MLP neurons of a small language model. Each row is named by its layer, matrix (up: input weights) and neuron, and shows model dimensions 0-191. Each number is 128 + 32 x the weight over its row's rms, rounded and kept within 0 to 255. Numbers have three digits each.
After each neuron's rows, "fires on" lists the tokens most often at its 100 highest values on Wikipedia text that the model never trained on; "fires after" lists the tokens most often just before its 100 highest values on Wikipedia text that the model never trained on.

L6.up657:125119137097098140126123101107134174109117157114115121093078143172092076133171108161073105111110166147112070139126124122152165169130090152200155097125127088144148149100080158173183076130175201090087085121130111184110128143156132095155155150126130125139131120069061066173133084125125107073150184145110148165190123126154163148174146126144116165119177144121119172092097146121158138110123131173168116072156159115084091170114138139082149142186084085102150119131066105165128096175180175122141116081130133090102088072141086160089114165115112153115140151159116160038150106100202106125
fires on: "|", " |"
fires after: "\n", "===\n\n", ".\n\n", "==\n\n", " \\"

L7.up520:207132147174134098151144143148126103141210054094132163200151124107181093215158134102129119121141122185106144126093097108146078136158157129121150073135082069181153128104130117134146145103084176145099163120180140150158111100145081095105125102155103092131192109084148168159157136119089103090089102094171187130143123172140141144086125164156159107095149093125108084095127150125056120146101098204139133109137120182116143102182066104128135110138124146140097116107151121130083191134093127104117148088133123081137107046079070132165111149166133191115181163111138162137131149139123150109
fires on: " m", "S", "M", " F", " "
fires after: ".", " the", ".\n\n", "==\n", "==", " |\n"

L7.up671:163191137190108097187142076118122148120051092114121107138141151157120163132120128104173098092088153158119152073090092193130107107173190169046126167171143139114128141131150121110175124173134115145142121159081136056093141071168086145076158104144101166174159184099157110116158101146137078063184157128184100095110172122174155153117105107145171144103126166119140130120114136132130103132122148096164158163133086102115179086120122091067107128094108110082074181155117139146141068146125102105154159135115138154122074081147102089115160135097087136195134163140090070150143161162140152142
fires on: " "
fires after: " in", " the", "In", " In", ",", " l"

L9.up731:114161158136131113104111063090154134143127185165110113112111113135150160099167095132123102089161085106152101168117060125209093136170181108131144148066102101174156161141130151183182136158141117068169093158105113193120072102121124075154137113146110164102132141093147158140116113166157067146111169088184146142150189108074145138115100150103138156128153094144124116112124144130155098119166098132148080151165111084104075113121170108096114084101169147120121162158138116101070115174094146106132155103077193076048172147103095200058157110113138079126137125114194157157146137137113071141
fires on: "|", "er", "ph", "ace", " |", "-"
fires after: "\n", "===\n\n", "am", "ro", " |\n"

L10.up134:179082128158124130146150117155140109101127092123167150160142152082076135042119127117158124105128103126116124155185136128154062144116084169140137110124093140179141165168120134131132173175141123108131062124163149141103175130111123118085150182116077110073095134067152119130160098101166138133093081146137131149138118107156110105078188128167135144087125118113106120114108141118174141145118152192096047097107123098117156075091171174157131148147177128123215074129132063073156140199142078106175094127134182144163104150181164118127098091116112105119117083148110212125183086134117187080
fires on: " ", "yd", "ann", " High", " rat"
fires after: "|", " |", " h", " H", "ional", " c"

L9.up498:204107142136092174125149141108137150122166167094123149137113143114098171136114118129179137126162115120158051075117113074105089103108137119143098161120118146119156242139099162186181077142091167090140127160106127172123108177192136106110117110106121130154117151136167090102121142121096099120131131106147158087108193119089088138132128123121104098078111144117085148129173139074153089139172042146096159135122139106116126160179098126172136079125109076087030114138126111114121153141110121155157186110134157156104142037136124104092186131207113132147072113126115192179147128133124120179
fires on: " first", " the", "1", "25"
fires after: " ", " the", ",", " as", " was"

L10.up33:138082125076143178158116190203180133087160140140146131189086055112112119171110159183078126137127148169096128105105081168084121097093172150098128191105138145141096120132168160107176110138148138122068153197130135141136186135146120157109109098110142114109152142152157139075141068097147073138135127109131112081121157146122037151074106115089160128147134089146125062147131084147147102110145124162084139093116147164160128148107097099168097132116116083126131150159151195082099091130139137111149183125150168103168142082146193111169058126178102112105125161126148079123160135139072130064
fires on: "3", "5", "6", "7", ":"
fires after: "201", "197", "193", " con", "6", "198"

L3.up546:105149125118080133182109141118112164173106067078174143034154122093138099087122167103086130126225149104143117115092128120101062179142137124118153117180090145108092134157115184154152132095131099095140116113156136094160141048115138136126110063140135111104092135157054134160159206120167154162159152145103153110091137098129138129132100168126139105151124218138155146083133169109097087142147171185082152151099130113097102118110146138153129120113132136177117158151166112130119098104166175079138124139024151168186128153112125068065097143149155118090123140100132145084129148073136101112
fires on: " ", "-", " N"
fires after: " |", " was", " were"

L3.up181:086125130172116174156139135173120154157108163093175172133092176153141103163161141068136070106159139161100100166129118110125146107136131106154095152151092179128141178126131153185164144139071139067128146170151078183133110129124122168098155123095183105108143132175145160138161077078132193159200073127182114104091123111087139128104127119161115079111098121180068135135182147145120099117088108148105102132118122126055072091110079137125149102148193101162149138122211094149151180104096100131127094064134126128094156092112165092131055199130096141129167143151094120107077131109106164140
fires on: "-", "1", " |", " sq", "3", "5"
fires after: ".", "==\n", " ", "\n"

L5.up243:113087183142099182083107142156140142139147131121140154139132122110105138148106131107108106127121104139141156090131031119125140097130122101118192107132134159157108157110108125168161138156128155118142140116133125171168079110109084144102144129087178115108096115084138130154152189071137173069193078125078106095169171092128094134110123120155155115102090172183116127146135150100084155146034177137144102176100135112095147155097045140105122174133074154116139170193132078123148170137138115088133180140137159103196122104090200052175151150130087088124057091116128079123172138127078169107
fires on: "–", " N", "196", " ", ":", "197"
fires after: " ", " in", "1", "2"

L6.up147:118139098132116094130134166092112107077104207120112168139091134111136090143118120086116109111163157110081111113092129171172155107139156089153057143135064128104154114153086171125081170123138149148046137063177141132164107125194077097160155125161150121157190105184091180141137094171105105106080141157125125143152128069090149107130087074144139087185107095131096142147082168158146092110102152065104068146147061148190094141129107193104120119176169096146138130107135089116092112137128133144164120137166120092183097139124121145135102180191172158123189139129130091097145157127164167098
fires on: " a", "an", " •", " which"
fires after: " the", "-", " as", " con", " l", " at"

L6.up57:148115114196105138124123126165178084117116088152074100070109108112204152133073096131130113115131136102088099157111161121106068088178168192165131169162136129097073103178132073140167108163100146179100132201172146136139122110114179060093143094161106151194127130122115143160127121152147148163132185197146144133193157119150111121104120127126135148150105064083150138117107147153127148133111154088102093106126078110099143086130172160111106154181135141150121067139101127095127084108123171109071027132196163080153107143076137095135152149177145137098159166141115144115107143141106106175
fires on: "-", "it", " As", " •", "on"
fires after: "\n", "-", ")\n", ".", " Ar", "C"

L9.up276:161145121126088166096168075100118115088149150102137138112119134109104097142167132110121115172130149123103208066172118129137163083135108179147087114142096113077118102131148148140154120172048126206110169186122111098120194109130135148164122053120142135117118075170187083091199099098122102125125134216120072117143143130109057138114122138140143143186179083171159125176135109068138117155107121130092170153076100155125110127091130153085093084139133103143133150167139004144147101160113134136135128153128125096160158164125081140105149133115143112114082119121142145150137159132159207099
fires on: "1", "7", "2", "3", "5", "6"
fires after: " ", ",", " .", " +", "_{"

L3.up209:105078088165145092187145095146093113147186095133120080135108114128159060156157100132210152105148176127111078116130137094070109089113137104118144126155135145170183133077161130141125170121146119109194091129145129136103101095148138121120121140083156096050183171131152125084155132149170171173125102087149148192080151092120079105141079171071137149174156072140120112149177144102128164170102139178156162095156068171086129129102102102127127094121170098120163091196145089168143075090128132050144155085120153133122141129161133154114182132179060143148081154118120133116088126156122128135
fires on: "-", "|"
fires after: "\n", ")\n", ".\n"

L5.up335:143156127158150076115140100168158160143110130141155149113115197102093147139142205078156163120092161106054125175090156159101133143123151133188111105166104185132074107157137189091153124154214176066153141162121128096038099151170128102125109133095109127138110073066170113198153126067105145140083111146085162124093108145110173132050105110167065094133197153144173145113114119129111121134128128157115112129166124158132157123157070078111178112084149139130093099120131087139084141144119128129081143174137098142158166075132149068132060138116146124102132152109157103143147116100142108132
fires on: " ", "s", " of"
fires after: " |", " of", ":", " (", " at"

L3.up136:175134114161119138104100074090184127099172201125153162183096145147078177087151139155113204107133093130166141174166115165128111076031130105111117131112073086120114122121164164126139102137182110126092181126101165135083131105100094121092151098160101187141131140097173072142083090070092075145170155159145131108163053164087142113110089140090117142117151145065129177099121168098129123096095080147107171052155124087137138132113142143129143209122139109177120152121161164098116096154115141109109113164156139140120154188082132165152144108151130119125089135095147166180105160106118128170
fires on: "-", " by", " •", " t"
fires after: "\n", "-", ";\n", "iving"

L3.up210:156116126116159132106109106164111145157098115109098127064153152178114129125109196144079117139110169132165155117139125166143167170164169080104192144197135163160161145117118174123128094093180112087123132102115106098068211102178173152077136159106126141105094150194106131183113154069138118140093147072076043139155142105130116174095151107145101154084142126111083072117111164115089101110109108108114176176107142169080068118112118106145118136082087130113153115173124093124141043104085169156119095158162127153113159153104069138106098150185101083114156127157139117082161178116120169128
fires on: "–", "0", "/", "-", "198"
fires after: " ", "1", "2", "4", "3"

L6.up501:119108123182104128104107090128074114127207103127085099054118139110051176135181126176119115150128121113083123113096134130088126153098169099192122135117072145155135110140055179135135115143120107109118104158145183176110072113139135097148155178151111147114174144169114140162146094074107060143145133212130141154187106162152166174164079085181175135145060115117176106147155108180180137115122105179116128152134122111167093116100112134116079100127079136113175111075092086117117138095130103083145102137140118083093102141080174190114126094105141110179113172128086166143150172120150139142
fires on: "-", "\n", "an", "|", " |\n", " |"
fires after: "\n", "′", "°", "ores", "ating"

L9.up734:102139175121075097092131146137131103170086140180132108176112129112157143137179121103108174136168112107110070129102117136093147146072170091142077120126137171138112153059173112132156174169158155120130101153090143151088124169159085128094113135145169157112130162119130112139112125070111174127115144129162114170158158100089124140162142145094178117085176132100127164145156167121197101142114157159072168157124156151081174152046155089063096135159126100174121116149153135094073089152034115086138097144110065161090157151120116093190114086187144146099078154091123113105131174101189128182
fires on: " T", "M", "Y", "T", " M", "H"
fires after: " \"", "-", ".\n\n", "\n\n", "."

L6.up32:144165084151113120073098144116112059069157111128063168156057141097085133200073127162140123087157082140144126088091089110144139128081102113141152147126137092086077171192124168133129152175117074162149049182105099176157134157164141094101138106154131150119123129113079121159161107065122131045084124120143101154127196137190121176111103104140125128061107160123146099154115135107137145084096155122147098144112128110103111147141162126093156155162071119094097113158101157190126207159204108103093146152139140102161169093108132131157122108129163152125158157139132181140145072156144141142
fires on: "P", "E", "ra", "O", "d", "R"
fires after: " I", "A", " A", " U", " E", "I"

L10.up713:177134088097090168128131160178144126130121116139142136127089154150082117115152097093098125106126176130135128130140077158118124095113111132116092156066096152067141183164119169165109072119117151097161133139152143134118134100176150102068115136121150044115094158221144110125168178084164114097164134196135145124158073117182113076202077124127134146140160058160090124153116118171135139115081140104114068201081084112180094065088119165099067100106137147119115107140108116103130155185110177117152169106110148168166127105175135111073135129139130156143088146168178140133145075182143141146
fires on: "9", "1", "ic", "7", "8", "aying"
fires after: " ", ",", " m", " s", " ("

L5.up241:178153124158046084117140105132085130113111087102144085156210159116073159146131152149171086157110121087124150154072121089102158090125152155180155159136102096135085152152139140161168119110159177129150102120109130046060169111176120115099171138063086133153140061174156123131122115110089100144136069160119126128100177126087101223109135115106157127112087151152182120091087118123130084098066162126109131131079145086094155147142125120118163133122151083119075159147067084093156159116162151139164142152110108163114165167157152109172097151078093153162114149189113115176160128112145131089
fires on: " |", " ", " first", " least", " only"
fires after: " ", " F", " |", " the", " at"

L9.up441:172136134157170088064170073169149103123149141171095117106027161119111197174119108129165140131127191140139079138172132187111136130155112093152086152064122098064127160133104216162125111139066064133098186106111173171175125151132133124127080150179164098088137071136124085094096169110075128105196130135150132146146198136150164134154120141105146123167110162137171129131134132130154122129135104137117115114130141089105138112151153140119151147106139082102154081149125100121119164136153109154132103129112132098161142177066158166109130154086125130144058126069100132111174070040133119135
fires on: "–", " ", "incip"
fires after: "1", "0", "2", " on", "3", " |"

L7.up695:075089116111172117098130127183137139135146177133173133167090135068090101127136099113101115145144120163142091089166172163108084095160168148177141130132083134091087136108093097162129078138146158116109120157121074075109132173076089170101053177114124074109178154140116048123148148162130131142157107108088099138125140129103080150123052167151124188112077172147158140159135137092158085135157124107057160171102090146109144120056105180098188195143098070181100170152076164090105131167113136157138106125078124140185143154145161121185148148113155119134145104159118129141159132140146083121
fires on: " ", " |", " W"
fires after: " |"

L3.up569:128206195111159147115131106128161108134139110183057132128122106151120180100092106159142095123107122147160141117216119147069146174118126134069088116215134104109150101122170108106135110123160116124156113157142114072070144152159086117130149069106089152168136106105120082131125136045130125093113113142201095111146091139164076140127137151159120124144164144142196086143090204132119116145118122128131187087113129139146126165070138149084153093185069096112125128171139127116121189177137120139127094163148092063082124097148139075152136128088146125065112098108191135110133198130093108154
fires on: " States", ":", " US"
fires after: " United", " the", ","

L9.up68:158144117120113092119132115105169083148125191147148147078112125120128152170120097106127139077174115102125114162095070141184104165170130163084161089169176146141142147089126145114161119173107138108177109154141165115122122139142166134138109157180162096108110091022085102132155112108054035142166136155157097105131167108196104100101071143143134113094133121080101108127097092107109126134134169161137104148131177098103121133160095135068181119152147098120163137110135122117161081160125185063117128099084186147101098084153147145128104155173107093125173206180180123099133139172086123199
fires on: "|", "-", "am", "av", " S"
fires after: " |\n", "\n", "yn"

L6.up315:161110119141178072129078105175125132168153170102123133096114172149120085166080141126078150089152130110119089094108162105157140138117169112126183097146134188128087169117133116141177099128093102110113163159136145106161089150108082120090146108151179110170079162132143098074118103100129066094124107134085117142071173142155075121082129138165083142169139194127145135121067168083071127108124195166131160171142118183103158077121082204125159169119115091136089068202151136162078126169127092117127112182116158113160113162170127136149108131111144085114058107168155143144146108097077131180
fires on: "–", " ", "/", " with"
fires after: " in", "1", "3", "2", "0", "4"

L7.up277:170118169103198099106120148101141154100143108056142165108104192116139138162119101190124146076084071112099070137180110144123126162128191140182148140113114158095081154102131122142135148117096113151087109141174149121139159086146115140153104135158091126111130151125181104168117119158103061109156125185131130169156103160171159127057122133139182189070106126086099121132117150070128085093137183127127084118114139192143130200130154156085127207196125095065111098137103138148141159109108098109149148097119090110160134101170082096169118080146125142107083085106093131068160192155128129155
fires on: "|", "enn", "R", " st", "-", " •"
fires after: "\n", " J", " \"", " S", "\n\n", "-"

L3.up531:117170141126118086191120110196152150097093151112088142169100151200098153112144185085119111091163106130134100186137166083122147136131043173160155147128105125118183121135144140137074164135152112106183110150146155148124126164212097169109133097171136127142132141084064060162166091094096100103103101158120106135111096129154162155159134039131127137133146154175130177152151155134150158085093156165119140123141186123089099095127126109123157129048102122117120113118124113176129157107063113130122101111109130095150075092087138145096142112177094081101058192164086138090167111158186149115
fires on: ":", " |", " as"
fires after: " ", "er", " Candidate", " (", " such"

L3.up626:207179131129072113125139147155109134114159138164123117163177177159107129126114191098164146136132158111164114143141137149102103140174123111182164158100170105125161117087117124166148093158190089150147148120199117066140159159153138079078126095120134172144119170115054176140157111146151159085204095104197131038127099098127067153079127134197138068157142103180072147105155117136052077077101104131170117122158142109156100092095088104167157132122101115146160128113170151112098093117159113134138185117109117150158152085110085119122116099155136131153095115137125111147179089082136085131
fires on: " ", " than", "000", " of"
fires after: " in", ",", " from", " more"

L6.up140:160146127171121131172121147133145116108143127123115103111104066150112186107144077099129151078116094076136202083172128146082103128191145101114133103194095086085088105093163109101110107157133126085117114053213196148091098147093104161142128159122100126154128191111188092162180138125150104156131103157164094119138107093107126094127102117094113110107164131152144127137115140112095160167112132130160123142142142165188139048105177122144090136141118140162057172218176138149126118164137136168146129132131122186107114114107110196096155042129088065089166141127073153144111102138159141138
fires on: " t", " f", " a", " p", " small", " par"
fires after: ",", " the", " in", " and", "'s", " his"

L6.up91:131146119133158102136124131083161065128137097127099146142155121119168193058148104122134101177085126133118084151116196096159162128189142123134099103141138113136092136102133173164121084125150111162135127130097135100103162068108098078115109111119136135075099120088141099164161113143062155116147095129129118119156089091118097130141112137058130135121143232098145168165133121070069104151125106125092105110150177087099116121185157143150058112176163106147141112060138160041119183151175188118167129156118156146166112110093162185138187110146087129122132083155200120100175180171129156101
fires on: " |", " ", " com", " comp", "%"
fires after: " |", " Votes", " Candidate", " f", " ±", "F"

L5.up83:104163116149119123157115140139186158119175198130102184081134146111079165227134137160084088110137149162218130145088146058157098102104097189124072147129169060144085173083097163183142108126132119081172090143107174148118108113116190076112120128091112156140102089135091106089126076124119125135127131108146109137119124144123089167149127151151085122093146134157124137115055115085104138179096147097128116200174164152113195126146050166130156083187103135160103115193133075126172094140139114125106111106135124129153148161092153148141146113103092074126077111127146157139147144156108136134
fires on: "b", "at", "ab", " the", "av", "ut"
fires after: " F", "f", " in", "b", " T"

L5.up169:146117107102151113147110141160107154166133138138068101108123061078108085192206109101125122137131136120142105173117087179119032129122096102198213137091094150153137109106121146114131133210140082146178171112123130163107094096126141130126137113088097157128154128136165096153127156138165150084119161143102097164138140151169125173176148081141146134190113191096173136083122176106056134107135058102147148192111100103145117136116174120057148131163101186085047067128137106109124119084107141112146117171148137107148125137071120147120104088106189088132098140148141121082145144103122142128
fires on: ".", "201", "198", "°", "191"
fires after: " ", " (", "2", "4", " to"

L3.up398:168131118161112139185148087119139153143153138167135159103092202165156055154134185135104139163167113139085139134087129107181090121091123159096114079179186106163138115130136152134153089088165130095134127137120124095159084118166118107095149156155077122125164130196083096113164119100162109087187122127095162143085152107137076182154127137146147131135039140076171113108101097114099118101110073128112145184122142081135230125121099141159142148104173108168134116207135111150115153145123115100124050150121167145184095094119099125145112104154132065163129083146140131136065134077066158129
fires on: " ", "°"
fires after: " |"

L6.up691:139063076151160109147120133138192194213184137073155107099065113089139148109131134157157139097097127145135125138077169123151093102112180137148136154139071088147081133102146155176155119114102167103129147134126127108112141096136090083106096146115147148098112157122094048105134062139112093133106099141148142159172155100135127128113186140131145148128080177178129167145187118109122161019133156117123105135129091151153110133056120153154199112111080176071068116109139127124082138144091136151128125105196103132054121138123162151144164201101144157159162138118098127109102109122193139152
fires on: " and", "”", " |"
fires after: ",", ".", " ", "),", ";"

L3.up527:077057095199111099042143124134154127116175147096143157138092134107128139132107156166191183120083136129128200103157105089129137147097134140139136131158132109124108171090112140059152144175089130099181131099147172056171175138112158127147143110131123121099092126229077114180126122108115145138126131131117159138186172089114117108139135152120079139089158151141111120066128143106118076163086146155116130141182119168133080182078123074075103143126078210141175163126135118113078118145127148099190140146117120165130121172124167157135069133122135084050131131175115108148150129093110124083
fires on: " ", " +", " −", " (", ",", ")"
fires after: " |", " in", "″N", "°N"

L5.up743:069101125139066153111069125155170073118132154195173164152134144121136142110089149130131112096128131155112157167140140141072110090145167119142119133131075150087157131053133152153096111105116108166121111123117127159136139099117158125143181141118065178110155137067174106170097161159186118168094106147152189099157101098077153107134096088065140136140116112075140083143172152087145138104122118097113118151067125100164179172138103103123129140165154104126093180224087160114138125132113163081158135110066095137157156103121128203128135168179192079055137145115177157185117108175138116131
fires on: " a", " the", " an"
fires after: ",", " was", " as", " is"

L5.up736:093141131070107118130025089147146089160095174128075161139110105173145126174130086128194150111154172179128082152141147097101129111152201179114086174145107184094109125104154123039102085100135187123126182078139102083112165097096131167145125118120162147145121137112123083155177095100118157117138138095164106162104173048084125077137103167163117138137146093101168140105150169071144144095089089142134189136147124099097146135191094199132173104123115105147133146179138076139148125178188155085141119161108103125154126139107095124174061125142115112154159110157116123138146100131142122118
fires on: " a", " the", " inter", " an"
fires after: " as", " an", " un", " As", " was"

L6.up80:148083190130151081196088176101175142157140175139097190140171087140149120142138098125136141139165124122108132133122144200152166041148163128145172145128169090138177113133076054103112143086147064142177146175128115095068114128151060086078112125105134156132150074123130104151154118131143136113135114169132147160118151108086077116124166118101095142163153159167135133091142160185106088097122136196116144138156175115136129109102124116101109129194156156093121090112150151206087168139100127086120091107107152061097170115050096121132127092150166048090147120137126148109115099082099119119
fires on: ".", " of", "ud", "°"
fires after: "1", "2", " a", " A", " one", "0"

L9.up205:188104064144140131163106154202110142098163125179121137146078084146134108156146138108088140134153087120134063086101093130092115149132129131188087123134120118172147118137078144124141157075152173106160138131124167121085128161188104088104155118089195155165133156133129147140119177165135135118122139144115111149154127115201162088128133140126170129133100072160057173146140190087094112074077180122085111057152099175080175084122146094110125118138087091058122157080153139158166157112149095084106091109110177096094152165101130136145104192121134150114147147136116117087154162158227108133
fires on: "d", "S", "T", "t", "an"
fires after: " (", ".\n\n", ".", "M"

L3.up7:121117166164154119145167089067143128197128150168111118102129109086072107119135138202124133119100142127133103069171079135098124120111099157165155115118083161182133106139143110114115122117122119089132111122131161153074153057109091052108126148139187081159184153093161109132199135063086115086112183110128083128155153088121109187106092097127106142104132125119113142138117156127152196103072199158155118113153151174133127136159137154097141167117084101160138153104106187148103079163074133141054183099134157108160167199136057139091176102169137102106128130074105156118129169122132159152
fires on: "-", " Out", " Th", " al"
fires after: "\n", "-", ";\n", ")\n"

L6.up378:138161130172113149115178124110172168114144144113138140176123137130144095078115181097126150118146105162112107137178117144147146138116106100172102107121093164093140149130136109152191186130147161094120114137160174134117093102141132094171106147110153171162204143178158075045099085114131150117168084127127157107152146100101158155065111159153170080143142138102126164130171133061138111147090147083091123164200110166130159107049084076125139084161135047115128097127137175202125121144128132148129154075096142124102087148134168128103157090143145168090131064053152083165087114068179141103
fires on: " ", "per", "est"
fires after: ":", " |", " of", " att", " h"

L3.up151:204156149113127133147080105101172179151157138129109129110135161166126147134134197102107105103153096146149099082178068163141037083192177161134184128190108158093104166119150142113139131132096135118110090095119190132145118127108117091102110124095169084190132094117100080152101112146131115091160144128127116117128116148107103148084083141113132177148124163089144087059102169084117145149110066191086157129116157131129121120127189090144121110126121127155153067083118131089115105072122166075123138172072117129185194152084172187133156120117155051159096157165104082082127124115117137126
fires on: "-", " ", "/", " |", " Total"
fires after: "\n", " |", " ", ";\n"

L6.up433:146150174121146149112111151157128191136118144171098156151095146044153072101139136170188134185092130104095176106132129164083108072099147112129158142126113175076141089138107116101103135196156173194145150097103036116121142121129053138108083131102125137154109112138145146146136112135161138156169069190121144146116126132137141107154087118137125123167096115126121099081080120145134114140123117145167131144049114079100100142135087175090181101193090116041145183072112120133102102150090130114101108090185125132102145089160129142174103127118058191099122096126093138141177166180141159110
fires on: "1", "u", "2", "5", "197", "199"
fires after: " ", " ("

L7.up512:223131110152101149157134124104065124143120153162125152121115101114159108153096170129095161119146121110081183113145136102124169106144163105074112139129123078105102154129124128105121083133119155064115099108024121130126118133168094120063138125110098164173142163100196118147115081134159082151148135172130091143108170159125158130126066094128170132137155114139112107161116128090183124242090136095174143155129145182080110074162077120131106047062127131111151122133149093112120094127086161140055169147124119052096126107161145162163118130120129136147112109109149169164161159170187174124
fires on: "1", "3", "2", "4", "7"
fires after: " "

L3.up712:195171183162152137168094079181093153084137108144130127124084142108153100110162091159119129161096154137139198123145103163117154159124160102124097115123142165165164111103146162116131142121140161074169172117121156062113131164152062101119175153110126104111157182123048150087114119047117041126118117176083102102146151133189133106095128077125173195065154083141093107131131173114085079065136101090151091145105125122097118139136167134078142116128154034073146147184110109139147091133144185128113159089136123156091126139123120133115167152124105136106166135136136180134166141159149172104
fires on: "5", "7", "8", "6", "2", "16"
fires after: " ", " R"

L5.up427:155186122124127143130156110174097121196148143056111114167119110125134078123125159092093148150147075091067126112137073120188078157136113163140166102120197128146126159103160110137095112179143107118119145110057159122138128099112120102138113100078106092096133125135095117172124093161168220075149102149117160118134165145173129093105077072109150121162154194086116156131171153130172098164090146105123137098098070156174132131117090071144138159117108154150164129103127117185094145115122170129166106156093128084162073115116038107130140120114108119104143151112128113067193170100116198198
fires on: "===", " ("
fires after: ".\n\n", "==\n\n", "==\n", ").\n\n", " |\n\n", " ==\n\n"

L5.up345:152164155121115116116168150094108145073146110165170145158134157117167117108169175130142113105081152142135140081176146074110135132071117121085120109126116131142130143095107131157099128179125146121141131118137134121094175075154095089181113097099157155160120072132097104132110158180175085101133104091144139133108122192092091102119119178155079184145124161151188125069135081154131099171140123143099083138173076156075150105183088080137054078103096121078134189134160103106100130144141193129138104162068115152155137129100187187160149212111059122142140208114148102146177138135160090133
fires on: " ", " to", "et", "ar", "er"
fires after: " |", " comp", " due", " Comp", " rem", " consid"

L3.up257:154090099161104125076108174131108125133146157198110120148159164120098095186134136162123115120110185107142144114089123112111175135187165079177131131078123136194113124158083166078109148094123143152142052125170123100117164160203156093068163116128113153162122170124122115156166116089114162085114140129076148140138106078171119077137083141167145121105119143093112094151106162052128080152119061102097120165163078110122140208126071103144085163157139157195130162125127100096159123178100168087121147145132140159098099123138103085153151177166134128107130158114092092122164119144195074068
fires on: " ", ")", " that"
fires after: " in", ",", " November", " m", " March"